Weights of a small transformer language model: MLP 2560 SiLU, 59.8M parameters.
MLP neurons of a small language model. Each row is named by its layer, matrix (up: input weights) and neuron, and shows model dimensions 304-367. Each number is 128 + 32 x the weight over its row's rms, rounded and kept within 0 to 255.
Before each neuron's rows, "fires on" lists the tokens most often at its 100 highest values on Wikipedia text that the model never trained on.

fires on: "R", " R", " cap", " b", "K"
L2.up965 [158 173 115 135 119 147 129 170 152  88 115 130 108 122 121 140 146 149  75 161 150 148 175  79  96  88 126 177 115 116 130 122  73 138 149 121 149 137  83 113 129 155 137 129 118 123  95 138  91 147 100 115 127 145  92  98 175 167 151 110 173 122  66 104]

fires on: "wi", "ci", "fi", "zi", "et"
L2.up599 [120 183 104 137 137 110 109 115 100 185  77 113 149  69  95 139 129  63 124 159 162 154 124 106 112  88 116 136 130 144 143 116 121 130 144 122 117 142 112 141 124 221 106 127 122 177 202 139 139 158  81 159 146 184 140  79 141 105  67  59 126 127 131 113]

fires on: " from", " From", "ign", " between"
L2.up2225 [ 84 187 140 113 109 116 102 156 111 141  94 131 101  97 122  74 149  84 166 118 119 144 144 164 112 164 148 122 112 145 117 188 101 105 163 174 211 127 159 127 149 183 125 110 148 109 122 175  49 124 134 138  84 125 119  88 178 150 112 169 118 132  56 162]

fires on: " |", "\n", "|", " Hot"
L2.up2321 [ 82 213 103  99 149 154  55 151  78 124 116 141 173 120 115 109 127 111 125  55 129 154 122 139 205 100 107 125 134 153 116 118  65 176 128 214 172 152 138 123 123 127 110 171 150 133  59 204 191 154 129  55 119 172 156 136 166 167 132  78  97  62  91  85]

fires on: "---|---|---|---|", " |", "|---|---|---|"
L2.up1093 [111 180 143 169  68  95  96 191 166  76 128 116 145 118 153  72 100 150 126  83 140 157 109 138 151 139 151  98 142 133  98  95 112 124  99 156 172 132 105  87 109 120  92  96 144 119 125 169 163 148 120  69 142 129 134 141 131 130 104 132 103 115 149  51]

fires on: "u", "M", " W", " M", " Mu"
L2.up1577 [115 109 120 137 156 136 145 153 138 107 111 156 127 149 164 142  99 183 114 126 190 110 112 157 156 102 167 128 158  38 120 101 210 105 109  97 101 149 135 157  93 104 161 135 110 209 121 200 160  87 144 147  58  98 101 130 149 145 152 114 178 151 180 156]

fires on: " St", "oc", "L", "b", "v", "ev"
L2.up1139 [124 154  74 119 124 122  81 126 117 112 160 133 105 197  40 104 109 195  98 153 124 105 132 162  77 121 174 157 160 128 112 147  84 116 100  64 144 121 111 149 105 122  70 119  81  76 110 145 138 103 125 107 160 103 104 143 139 143 139 156 157 164  95 103]

fires on: " who", ").", " population", "R", " where", "."
L2.up380 [173 116 149 100 111 136  73 108  99 100 126 150 161 126 176 111 125 151 116 180 178  93  41 126 176  96 158 164 139  88 153 179  83  98 147 139 112 159 141 157 117 198 120 147  92 129  95  69 122  78 111 164 140  72  92 118 150  81 100  99 202 131  95  97]

fires on: "3", "5"
L2.up1709 [157 156  70 157  99 143 171 137 137 141  93 140  73 182  96  83  91 107 120 189 147 111 175 111 204 149  81 109  74 133 207 104 140 111 150 101 159 114 191 124 177  62 149  61 149 183 114 170 152 113 125 166 165 117 108 199 121  81 119 101  97 149 134  75]

fires on: ","
L2.up1019 [ 93 155 117 121 137 142 209  94 133 151 122 137 158 131 127 134  79 139 111 123 187 135 149  59  85 121 137 153 139 207 120 129 133 118  58 127  85 107 161 133 112 124  96 132 138 155 149 133 172  59  68 113 164 146 149 121 154  86 158 127 123 122 160  98]

fires on: ",", " in", " the", " when", " by", " with"
L2.up978 [104  90  94  90 127 141 104 119 134 179  79  74  97 185 160 101 165  99  85 128 199  88 133 142 129  77 123 150 141 126 117  93 133  94 173 131 100 131 104 179  90 128 119 123 148 124 185 113 144 172 150 138 149 101 101 137 115 112 139 124 137 150 125 101]

fires on: "s", " season", " period", "ship"
L2.up982 [117 117  94  98 131 140 144 125 132 140  99 131 184 132 158  67 112 160 130 129 137 152  91 167  91 133 161 115 103 118 130  65  92 113 118 119 170 179 127 162 129  94 156 123 135 155  84  88 152 198 112 154 135 138 115 140 202 171 138 183 159 108 140 173]

fires on: ".", " |", "|"
L2.up2555 [ 81 137 132  90 152 126 110  99 149 167  90 132  66  99 109 146 145 153  60 140 192 125 136 101 150 101 184 196 116  75 113 104 164 106 118 153 115  51 144 134 100 133 157 135 163 138 166 137 153 130 125 124 113 169 179 137  75 122 116 124 117 153 151 142]

fires on: " M", "m", "um"
L2.up1823 [151 101 153 118 166 104  98 163  95  94 123 136 161 142 147  78 101 142  89 123 173 166 152 134 144  88 191  91 101 148 139 173 175 138 124 156 114 198  98  79 106 155  31 150 131 101 173  83  83 123 103 160  75  76 104 160 161  57 130  79 132 123 146 166]

fires on: "ologist", " vocals", ":", " a", " date", " the"
L2.up2097 [ 80 141 167  93  96 109  79 105 120 132 131 150 137  86 120 158 149 106 127 180 198 118 127 164  81 161 145 136 128  61 156 176 130 160  98  62  71  86 172 117 116  93 150 122 106 115 128 171 101  90  94 126 148 148 126 115 145 119 205 168  68 125 130  97]

fires on: "\n", " that", " place", " when", ","
L2.up1220 [144 125 114 106 125 133  88  91  63  70  82 146 150 131 110 107  91  61 117 114 116  81 124 122 132 156 136 153  99 145 133  84 148 145 153  91  86  75 144  90 103 179 108 101 179 129 130 101  89  84 148 140 210 118 121 125 224 110 165 116  94 195 157 116]

fires on: "cor", " has", " Cor", " &", " and", "="
L2.up1886 [177 156 175 110 161 117 109 137 203 144 103 128 144 107 135 133  96 196 147 107  48 108 177  91 168 116 146 134  70 126 104 100 129 105 121 133 141 123 133 116 121 122 170 135 117 151 131 151  94 134 134 100 173 158 153 130 128 104 122 155 169 107  81 102]

fires on: ":", "jo", " –"
L2.up447 [107 194 146 182  90 118  91 125 120  93 179 162  89 104 163 156 127 174 164 167 124  89  91 213 175  59 145  48 132 128 158 141  91 158 162  61 107 112  97 172 128  59 106 160 108  54 106 125 146 125 124 122 161 174  88  65 138 103 126 131  86 128 119 150]

fires on: "-", " Black", "n", " black", "ian", "+"
L2.up2465 [130 122  96 165 133 109 170 189 129 122 137 100 161 142 187 128 126 111 184  85 115  95 112 126 104 183 155 111 132 110 166  82 171 132 226 132 169  88  93 118 149  82 157  87 129  94  73 132  93 124 139  87 126 141 182 110 124 168 118 135 151 107  95 173]

fires on: "5", " Player", " January", "del", "mathb"
L2.up2452 [111 177  89 158 132 162 164 142 121 157 145 103 156 210  76 100  48 152 124 210 136 158 112 123 153  78  81 142  59 147 173 162 133  29 195 134 145  77 156  81 135 200 112  93 202 137  94 182 119 107 138 126  81  97 154 135 145 149  96 135 113 118 113 108]

fires on: " |", "---|---|---|---|", " "
L2.up1211 [ 95 131 133  77 158  97  99 132 122  80  74 115 159 113 141 162 134 180 130 118 133 143 138 125 146 200 150 130  90 187 122 135 168 123 129 162 162 127  43 164 116 127 115 107 138 155 136 100 141 103  61 166  72 116 156 117 163 161 123 160 152 138  93  83]

fires on: "ub", "lat", " sub", " list", "erie", " List"
L2.up1685 [158 125 157 102 108 108 111 137  84 133 144 160 134  67  93 117 156 229 135 165  75 161  83  39 138 131 112 114  66  97 146  77 145 125 162 109 142 178 109 163 170 184 182 146 111 131 121 167 170 107 100 137 107 175 128  41  82 127 154 133 144  82 149 144]

fires on: ":", ",", "),", "):", " ", " as"
L2.up2378 [145 122 107  83 168 118  88 102 158  89 106 129 144 120 101 169 163 151 131  79 148 119  94 103 126 113 114 190  88 185 101  73 123  59 148  95 162 131  73 129  81 163 155 172  37 145 119 104 129 160 146 188  95  99 101 123 120 141  94 143  92 204  90 145]

fires on: "p", " pro", " high", " out", "prop", " general"
L2.up1567 [127 131 109 149 184 158 170 173 158 164 138 104  83 157 109 160 119 197 248 163 119 180 140 149 136 125 123  98 117  68 133  85 154 142  81 149 126 177 139  67 172 108 201 126 125 166 104 126 152  88  86 182 145 130 124 115 137  95 155 123 117 156 143 138]

fires on: " of", " ", "–", "-", "2", "1"
L2.up634 [118 134 147  59 163  98 158  85 184 138 123 122 148 147 131 179 111  91 139 100 130 132 136 141  87 127 100 119 139 134 108 181 143 148 132 132 185  62 171  84 196  68  78 179 133 138 131 179 119 161 203 143  86 138 213  56 146 137 117 122 179 207 144 113]

fires on: "-", ".", ":", " |", " opposite"
L2.up1101 [122 127  88 144 168 197  97 135 135  81 154 120 123 129 170 117  78 170 161 158 181  98 142 144 176 101 173 131  97 170 131 142 104 155 144 128 175 131 133 115 101  93 121 115 130 110 114 127 156 114  91 103 154 140  94 108 167 115 127 125 124 162 156 130]

fires on: " a", " the", " an", " former", "'"
L2.up1294 [118 135 144  83  98 124 110 137 121 115 157 109 134 170 125 125 149 114 143 121 119 104 125 101 133 152 102 158  80 141 162 115 151 146  72 116 110 125 160 176 168 166 112  90 116  82  99 123 117 126 101 115 189  71 116 167 132 107 158 128  34  70 117  79]

fires on: " against", " of", " non", " un", " anti", "4"
L2.up1358 [179 168 110 164 173 109 145 195  98 125  94 117  43 133 172  79  79 166 136 165 119  93 115  98  59 107 146 141 120 163 141 169  71 148 161 157 148 111 170 150 137 147 138 108 151 123 169 163 109 106 198 137 160 102 179  88 168 142 147 140 144  95 167 135]

fires on: "."
L2.up1121 [125 128 146 129 131 135 147 131 106  95  84 103  94 113 172  78  75 136 122  96 173  97  70  89  99 125  73 177  98 169 115  77  83 131 146  66 135 129 130 121  91 127  93 159 152 131 106 146 114 143 116 148 149 129 183 147 124 137 153 135  97 141 128 169]

fires on: " by", " for", "in", " (", "of", "with"
L2.up1911 [146 132 134 178  77 129 117  90 106 128 112 102 136 115 142  87 139 105 126 113 155 151 104 112 129 115  79 135 154 133 129 161 160 148 127 141  94 135 103 143 150 127  85 131  77 141 104 112 100 167 105 135 191 133 106 121 131 149 141 106 113 106 162  95]

fires on: ",", " |", "\n", "ing", " time"
L2.up1443 [ 89 122 117 126 127  92 163 113 133 168 209 116 173 132 146 126 120 132 122 147 125 153 141 159 125  95 154 105 128 160 117 117 122 118  77 178 113  90 140 140  69  67  69 180 174 132 128  98 191 102 117 177 157 147 134 167 113 136 152 151 120 104 138 134]

fires on: "\n", " by", " to", " ("
L2.up868 [150 151 154 184  85 177 123 144 105 104 128 106 116 101 118  99 123 142 155 124 113 112  94 127 130 140 100 155 124 133 135 139 104 148 152 151 110 151 145 225 127 106 123 140  98 129  88 166 112 146 141  79 163  80 135 121 110  90 115 149  76  97 144 166]

fires on: ".", ").", ","
L2.up1844 [ 96 137  82 143 132 134 112 123 151 110 109 137  99 118  88 142 102 134  87  85 116  98 152 152 172 159 112 144 146 133 136 132  59 137 161 117  75 148 152 174 100 166  87  95  80 173  76 101 130 124 164 144 173 106  86 102 115  97  77 140  63 135 114 148]

fires on: "\n", ".", ";", " who"
L2.up589 [110  70 100 161 102 124  45 137  69 135  93 137 124 117 194  97 157 116 106 166  69 114 150 159 165 159 115 140  99 143 137 129 100 117 168 113 121 144 194 112 114 175 145 135  77  87  80 131 200  90 139 127 138 134 128 110 190  99 165 148 157 156  95 121]

fires on: " |", " mid", ")", "/", " ", "%"
L2.up816 [137 133 148  91 143 152 142 160 133 108 115 168 131 151 144 105 100  65 154  89 189 169 130 155 174  88  97  76 108 150 113  78 136  97 135 185 100 110  89 157  83  70 143 104 140 105 159 149 103 125 122 185  59 150 140 114 111 132 121 128 147 155 160 113]

fires on: " (", " =", " and", ":", " &", ","
L2.up254 [101 176 113  96 101 134 184  91 148 115 128 220 154 120 151  86 110  95  96 118 190 143 112 183 169  99 119 114 162 116 138 119 141 153 111 128 130 115 149 111 127 128 113 173  84 129 172 147 143 173 105 139 108 184  98 142 116 152 147 134  90 136 147 134]

fires on: ",", " season", " States"
L2.up2001 [112 115 137 130 129 134 176 101  97 214 116 203 130 112 105 150 138 101  94 104 103  94 129  96 198 116 131 152 110 174 151 157 168  50 115 125  58  59 104 191 154 149  97 108 116 153 169 147 128 118 151 156 194 161 128 139 154 134 171 106  84 109 153  45]

fires on: "s"
L2.up567 [139 125 108 127 111 163 111 117 128  51 117 173 192 134 117 125  82 117 150 202 110 106 100 158  57 106 153 159 137  75 177 117 133 160  99 110 154 120  83 140 147  95  83 146  74 188 161 143 167 156 153 122 154 146  98  95 133 142 121 175 125 173 114 154]

fires on: " and", ",", " (", "-", "er", " player"
L2.up594 [ 95 128 147 119 129 140  83  93  72 123 133 108 138 118 119 120 201 156 109 123 201 145 115 121  98 139 180  24 122 203 110 163 160 255 190  89 116 109 143 150 146 122 184  85 113 170 119 126 142 121  78 142 116 139  85 171 158 118 155 106 145 210 156 183]

fires on: " |", ".", ":", " years"
L2.up1711 [151 125 111 135 149 147 136 146 133 134 118  87 147  89 163 152  98 139 111  92 187 123 127  89 160 108 177 120  88 182 109 104  65 123 149 140  84 164 156 125 139 147 150 137  80 180 116 192 157 146 118 110 149  67 104  88 107 174  69 110  59  98 117 134]

fires on: ",", "l", ";"
L2.up2273 [109 101  93  89 152 122 100 220 109 115 149 151 175 132 118 134 140 132 140 141 160  85 123  81 193 123 192 190 138 113 120 134 165  92 146 143 115 140 164 131 123 123 128 138 119  85 131 150 157 103 117 174 134 140 153 160 107 117 101 132 103 152 163 177]

fires on: " (", ".", "7", "1", "-", "9"
L2.up1383 [ 98 116 183 143 142 130 160 129 190 118  66 100 155  89 168 154 136 156 133 106  98 113 151 134  84 139 115  80 136  92 119 168 116 163 125  79 141 120 141  62 169 164 133 128  84 141 120 115  86 153 146 133 137 145 133  88 175 147 148 131 170 160  98 156]

fires on: ")", " in", ".", ",", " "
L2.up584 [ 79 152 113 113 111 115 107 132  82  56  85  75 184 132 136 106 110 155 160 118 171 110 119  80 140  85 129 155 155 153 115 131  63 178 128 114 173 157 130 145 124 173 164 108 129 150 122 175 133 147  62 127 134 110 144 168 166 144 118 127 119 164 148  83]

fires on: ".", " by", "–", "-", ",", " (#"
L2.up521 [ 96  97 149  86 116 100  62  67  93 167 100 138 192 110 181 160 121 151 209 105 155 113  73 161 159 104 124 120 110 125 143  57  92 144 120  80 140 102 139 139 126 158 150 130 109 109 133 102 135 129 170 118 131  77  77  66  87 168 148 141 150 106 103 100]

fires on: ":", ").", "-", ".", " \"", " about"
L2.up639 [117 123  79 146 153 117  87 126 161 140 162 142  79 118  99 117 138 121  90 144 149 122 147 113 168 141 104 158 123  99 145  64 101 187  99  97 130 102 117 134  82 151  78 128  80 124 108 157 134 130 160 149 142 153 148 178 190 113 112 142  97 126 121 167]

fires on: " |", " which", "i"
L2.up1675 [128  82 156 171 110  93 139 137 143  99 114  90 149 127  87 146 215 133 105  64  69 144 135 129 123 137 110  65  80 136 150 104 111  65  90 197 152 159 108 141 192 141 118 178 146  74 142 108 142 161 125 141  96 164 112  73 131 114 168 153 138  90 135 111]

fires on: ".", ",", " began", " least"
L2.up2010 [127 147  95 112 157 121 164  97 151 102 110 158 118  88 124 201  96 213 143 135 126  76 114 110 130 120 146 118 115 147 183 144 110  89 159 143 153  67  89 173 109  99  62  90 106 155 155 139 179 126 164 104 153 145 123 124 133  85 158 141 104 121 139  62]

fires on: "ab", "sp", "tor", " sp", " Auto", "m"
L2.up1425 [163  99 122  59  93 142  84 151  80 132  96  48 155  95 132  89 155 117 102 147 168 110 106 198 148 140 135 113  70 191 159 108 142 104 194 170  91 133 119 128 129 175  94 170  86 119 144 154 114 129 138  55 146  80 117 101 144 135 157 118 142  87 101 153]

fires on: ",", ";"
L2.up546 [ 80 125 127  70 146 113  71 165  85 153  74 159 142 108 166 139 111 124 151 104 112  85  72 152 155 132 135 126  85  99 113 128 136 162 156 138 132 152 110 115 189 103 134 191 184  76 179 104 160 123 162 114 118 153 144 151 120 178 141 109 148  69  92 106]

fires on: "'", " in", " and", ","
L2.up1012 [122 172 128 104  40 125 114 131 102 147  56 158 124 132 128 175 152 107 126 118 186 106 135 175 122 135  83 233 180 227 155 100 109 139 124  63 115 142 149 137 143  57 119 117 126 186 127 175 115 153 175 137 111 162  99 171 137 118 105 165 135 184 136  74]

fires on: " |", " more", ",", " any", ")"
L2.up761 [158 127  72 137 128 118 131 160 126  87 127 116 128 100 115 129 116 122  79 105 144 117 166 140 176 151 189 171 149 118  37 147 139 124 102 158  91 139 121 113 131 152  99 146 183 187 136  64 143 118 107 142 118  78 137 130 169 139 149 111  60  82 138 163]

fires on: "ing", " \"", " attack", " by", "C", "J"
L2.up1016 [139 141  47 124  83 173 126 131 145 111 117 131 128 134  87 174 131 155 138 150 123  95 184 182 150  87 111 137  56  83 143 134 108 113  98  99 178 128  63 157 157  94 133 160  65 174 148 106 117 111  82  96 150 150 174 146 169 205 135 173 153 157 138 132]

fires on: " and", " or", ","
L2.up2503 [117 137 143 134 151 125 129 141  50 103  40 126 182 138  94 107  85 189 148 171 117  92  87 184  98 117 172  94 148 116 111  96 101 145 161 118  66 126  49 112  83 138 185 100 158  94 128  53 141  93  97 122 117 140 131  66 152 149 143 127 143 144 138 139]

fires on: ".", "\".", ").", ".\"", " After"
L2.up578 [170 161  73 102 170 130 118 177 142 153  86 120 117 128 140 179 136  97 104  91 100  67 105 127 102 130 138 122 117 158 158 105 161 139 117 105 112 181  79 109 142 117 105 125 157  93 127 120 137 131 188 159 123 185  77 205 103 121 105 115  97 182  64 138]

fires on: ".", ").", ")", ";", " poster", " States"
L2.up1797 [169 122 123  97 163  99 112 137 174 149 127  84 125 140 127  84  79 116  33 101 106  46  91 102 155 137  89  81 149 177  92 129  93 169 129 156  53 141  76 156 108 192  94 177 157 183 100 122 160  89 124 167 157 155 100 137 172 133  89 161  74 119 161 128]

fires on: ",", " (", ")", "lit"
L2.up1818 [100 165  79 133 119 131 150  93  93 139 146 176 136  88 148 158 114 159 138 144 149 136 176  99 198 106 141 109 136 140 107 144 133  98 211 103 124  86 121 187  95 147 101 122 113 113 101 150  94 141 168 110 158 109  66 123 124 144  50 164  75  67  69 121]

fires on: "ie", "'", "’", " Louis", "_"
L2.up1032 [ 77 153 188 137 142  95 134 118 113 127 131 160 106 159 116 180 137 160 115  97 140 109 162 132 127 146 148 158 137 143 167  99 108 167 195 157 149 166 113 110 171 173 150 158 134  92 101 198 179 132 106 119 108 163  49 110 101 151  85  80 135 158 147 123]

fires on: "–", " by", " before", " By", " after", " opposite"
L2.up511 [133  80 111 125 119 100 119  82  78 117  95 180 104 152 101 127 101 135  86 123 108  93 141 141 198 171  64 155  43 155 126 133 148 129 118 159  80 160 133 158 107 128 105 138  87 137  65 134 126 123  91 101 150 155 195 177 130 107 150  64 209 109 175 110]

fires on: " |", " (", "===", "ug", " population", "use"
L2.up1634 [163 111  70 169 151  95 119  81 115 127  95 141 130 160 148 121 103 174 120 121 194 123 111 182 120 105 139 125 107 145 143 142 169 165  83 153 148  92 129  85 109 161 190  82 107 141  83 128 170 115 170 118 144 160 118 105 151 120 133 130 108 123 103 161]

fires on: " |", ")", "–", "ak", " form"
L2.up1696 [125 158 157  88 105 130 112  72 126  85 121 165 118 134 160 139 125 143 100  97 153 159 128 162 151 120 109  98 145 122 111 103 171 118 136 144 216 152 138  93  74 110  90 128 134  58 112 169  80 107 116 102 128 152 167 125 130 125  99 139  94 113 111  89]

fires on: ")", "\"", " |", "”", " District"
L2.up1160 [ 92 171  71 137 123 105 148  74 151  81 103 147 113  78 147 136 121 161 128  67  81  84 119 107 198 130 106 155 150 106 196 144 136  97 147  83 139 124  91 157 193  85 113 168 113 112 136 168 125 181 169 114 158  74 114 101 156  91 105 182 136 179 201 151]

fires on: " (", "-", "ian", "–", "R", "line"
L2.up2392 [143 176 111  92 138  95 165 202 118 127 131  93 115 140 128 127 154 159 110  71 123  88 122 150 135  75 136 137 118 184 122 147  99 170 154  47 162 161 126 110 177  77 107 109  77 110 114 159 158 119 127 115 108  98 201 122 200 127 137 121 150 124 131 205]

fires on: ".", "'", ","
L2.up1415 [169 136 153 115 106 186 152 130  81 135 105 108 129 132 108  72 106 147  94  79 153  97 113  94 124 161 148 141 146 179 107 105 114 155 216 106 102  83 133 139 119 158 151 148 154 107  94 178 104 121  94 162 155 188  91 145  74 170  52 147 122 206 142 147]

fires on: " as", " role"
L2.up1661 [ 89 160  89 116 130 121  63 120 144 179 125 137  40 135 101 137 131 188 144 146 133 124 173 124 150 135 114 130  92  90 108 139 104  99  83 155 186  85 170 143  61 108 173 124 108 102 173 101 110 180 125  51 166 129 136  75 157 120 171 115 126 164  93 127]

fires on: ",", "),", "}", " Celtic"
L2.up387 [ 65 113  96 156  90 123 194 133 142 130 103 141  55 121  46 143 119 139 132  90 104  91 125 113 142 114  82 196  96 159 140  93 171 158 135 158  90  83 132 142 117  96 156  93 139 154  41  91 205 102 134 137 134 167  69 162  79 107  70 150 146 152 155 100]

fires on: " |"
L2.up628 [111 135 108 117 124 117 101 131 146  83 101 132 122 124  66  79 208 151 111 150 126 123 108 155 152 131 167  97  84 176 115  92  92 140  77 129 169 114 168 151 145  79  64 126 131 129 143 136 132 101 156  71 104 115 138 115 154 124 122 137 109 127 112 119]

fires on: ",", "."
L2.up2293 [111 163 160 148 137 122 144 156 135 191  89 155 135 170 109 125 127 175 122 107  90  75  63 137 171  99 119 168 146 141 137 162 129 145 144 149 135  87 165 127 130 164  88 135  81  83 127 127 165  92 174 113 124 118  84 139 116 152 123 107 125 143 126 138]

fires on: " |", " or", " as"
L2.up1075 [ 71 104  67 129 149 132 152 110 144 113 126 159 108 119 139 115 148 163 144 104 176 144 105 132 127 163 168 147  73  79 153 184 204 104  81 120 182  67 169 159 122 110 140 144 124 128  83  98 142 113 154 107 123 147  64  94  81  45 166 135 180 115 123 126]

fires on: " |", ".", ":", "–", "5", "7"
L2.up1512 [106 146 141 167 129  92  93  91 117 102 161  79 141  96 115 112 154 138 120 121 137  89  98 131 159  36 103 141 110 115 132 133  68 146 135 125 146 113 194  96 127 149 101 196 105 142 104 119 157 142 142 154 144 149  75 163  85 120  96 126  82 202 153 125]

fires on: "o", "la", "way", "a", "ome", "we"
L2.up81 [107 109 168 136 126 132  76 130 194 125 180 157 101 156 142 137 145  69  85 133 151 120  95 143 154  99  73 121 145 119 123  60  98 120 104 163 145 163  88 122 128 194 103 131  91 163 122 141 175 112 125 129 120 104  78  98  65 150 139  89 137 174 205  72]

fires on: " (", ")", " ", ":"
L2.up1609 [102 179 118 124 111 160 127 125 134 128 180 130 154 106 103  94 127 131  81 201 121 126 118 194 117 139 180 140 129 114 141 147 126 189 129 134 120 100  84  92  71 122 122 148 160 153 174 144 170 132  53 166  86 192 122 147 154 143 120 101 118 147 148 126]

fires on: ",", " |", ";", " (", ")"
L2.up402 [ 60 146  84 138 116 175 131 118 115 116 162 141 117 139 124 145 115 150 116 139 119 134 128 129 128  72 101 169 138 111 197 127  68  86 134 105 118 156 104 133  99  71 127 140 128  94 129 147 179 126 125 127  93 127  57  98 121 165 140 145 117 127 126 144]

fires on: " /", " and", " |", " &", ";"
L2.up2428 [143 139 159  87 103  85 138  97 157 128 119 132 112 140 158  86 100 156 133  91 113 122 148 116 179 102 137 148 103 128 151 124 130  54 142 140 113 163 137  99 105 157 141 114 115 132  96 132 110 134 169 183 140 172  95 169  93 149 135  96 146 168 127 108]

fires on: " had", " been", " have", " were", " be", " are"
L2.up1102 [114 160 196 150 161 114  63 165 198 134  89 151 128 125 171  80 113 178 106 139  33 131 153 173 147 152 116  91 103 128 152 132 142  76 159 176  81 159  72 102 153 196 193 141 127 149 132 134 201  91 159 158 145 133 123 151 103 209 120 110 120 116 170 130]

fires on: " |", ";", ","
L2.up1192 [159 139  97  69 149 105 116 126  96 119 125 133 147  67 103 134 133 145 157 135 128 119 117 178 137 147 133  79  58 151 116 151  67 121 155 155  82  94 127 160 105 106 152  71  98 163 103 107 165 131 129 159 165 119 120 139 139 165 121  80 130 152 134 110]

fires on: "al", "á", "ach", "tain", "án", "é"
L2.up548 [134 162 120 123 142 157 154  71 172 127 168 153 103 160 129 149 136 127 123 116 135 184 125 120 112 101 192 117 125 103 108 111 105 126  95 145 130 122 168 106 147 146 143 134 157 142 130  84 139 122 132 128 141 127 109  97 110 136 109 124 153 168 104 214]

fires on: "S", "A"
L2.up2221 [102 120 119 133  98 161 175 134 150 191 111 144 110 145 163  82 109 106 105 179  99 146 120 187 163  76  95  97 123  64 158 134 157 130  84 197 178 147  63 131 131 113 113 144 115 147 114  79 140 115 114 116 104 188 133  89 164 129 138 138 136  74 135 104]

fires on: " from", " between", "pa", " against", "men", " over"
L2.up1307 [ 87 147 132 151 132 131 133  87 135 139  69 122 119 127 136 136 134  91  98 109 162 144  77 106 150 106 193 154 119 156 103 164 143 118 122 101 138 124 168 113 132 106  93  97 151 127 109 175 122 154  82 160 178 142 125 114 155 183 135 162 141  93  84 139]

fires on: ",", "us", " number", "lot", "rich", "lin"
L2.up1733 [134 106 101 103 134 161 140  81 172 148  97 172 113  98 117 106 136 154 203 103  95 123  73 143 108 105 110 131  95 198 127 128 105 140  70  96  82  83 128 164 167 123 173 132 128 155 206 135 117 146 102 119 115 187  51 122 126  72 136 142  98 127 154  96]

fires on: ",", "),", ";", ");"
L2.up63 [ 85 159  95 124 115 200 140 118  78  85  53  69 204 142  84 119  56  97 149 106  75 102 116 159 108 168  76 137 110  96 136 130  16 143 139 114 145 187 104 114 137 117 151 118 169 159  99  56 130 135 140 112 112 113 174 135 144 178 152  97 124 152 151 103]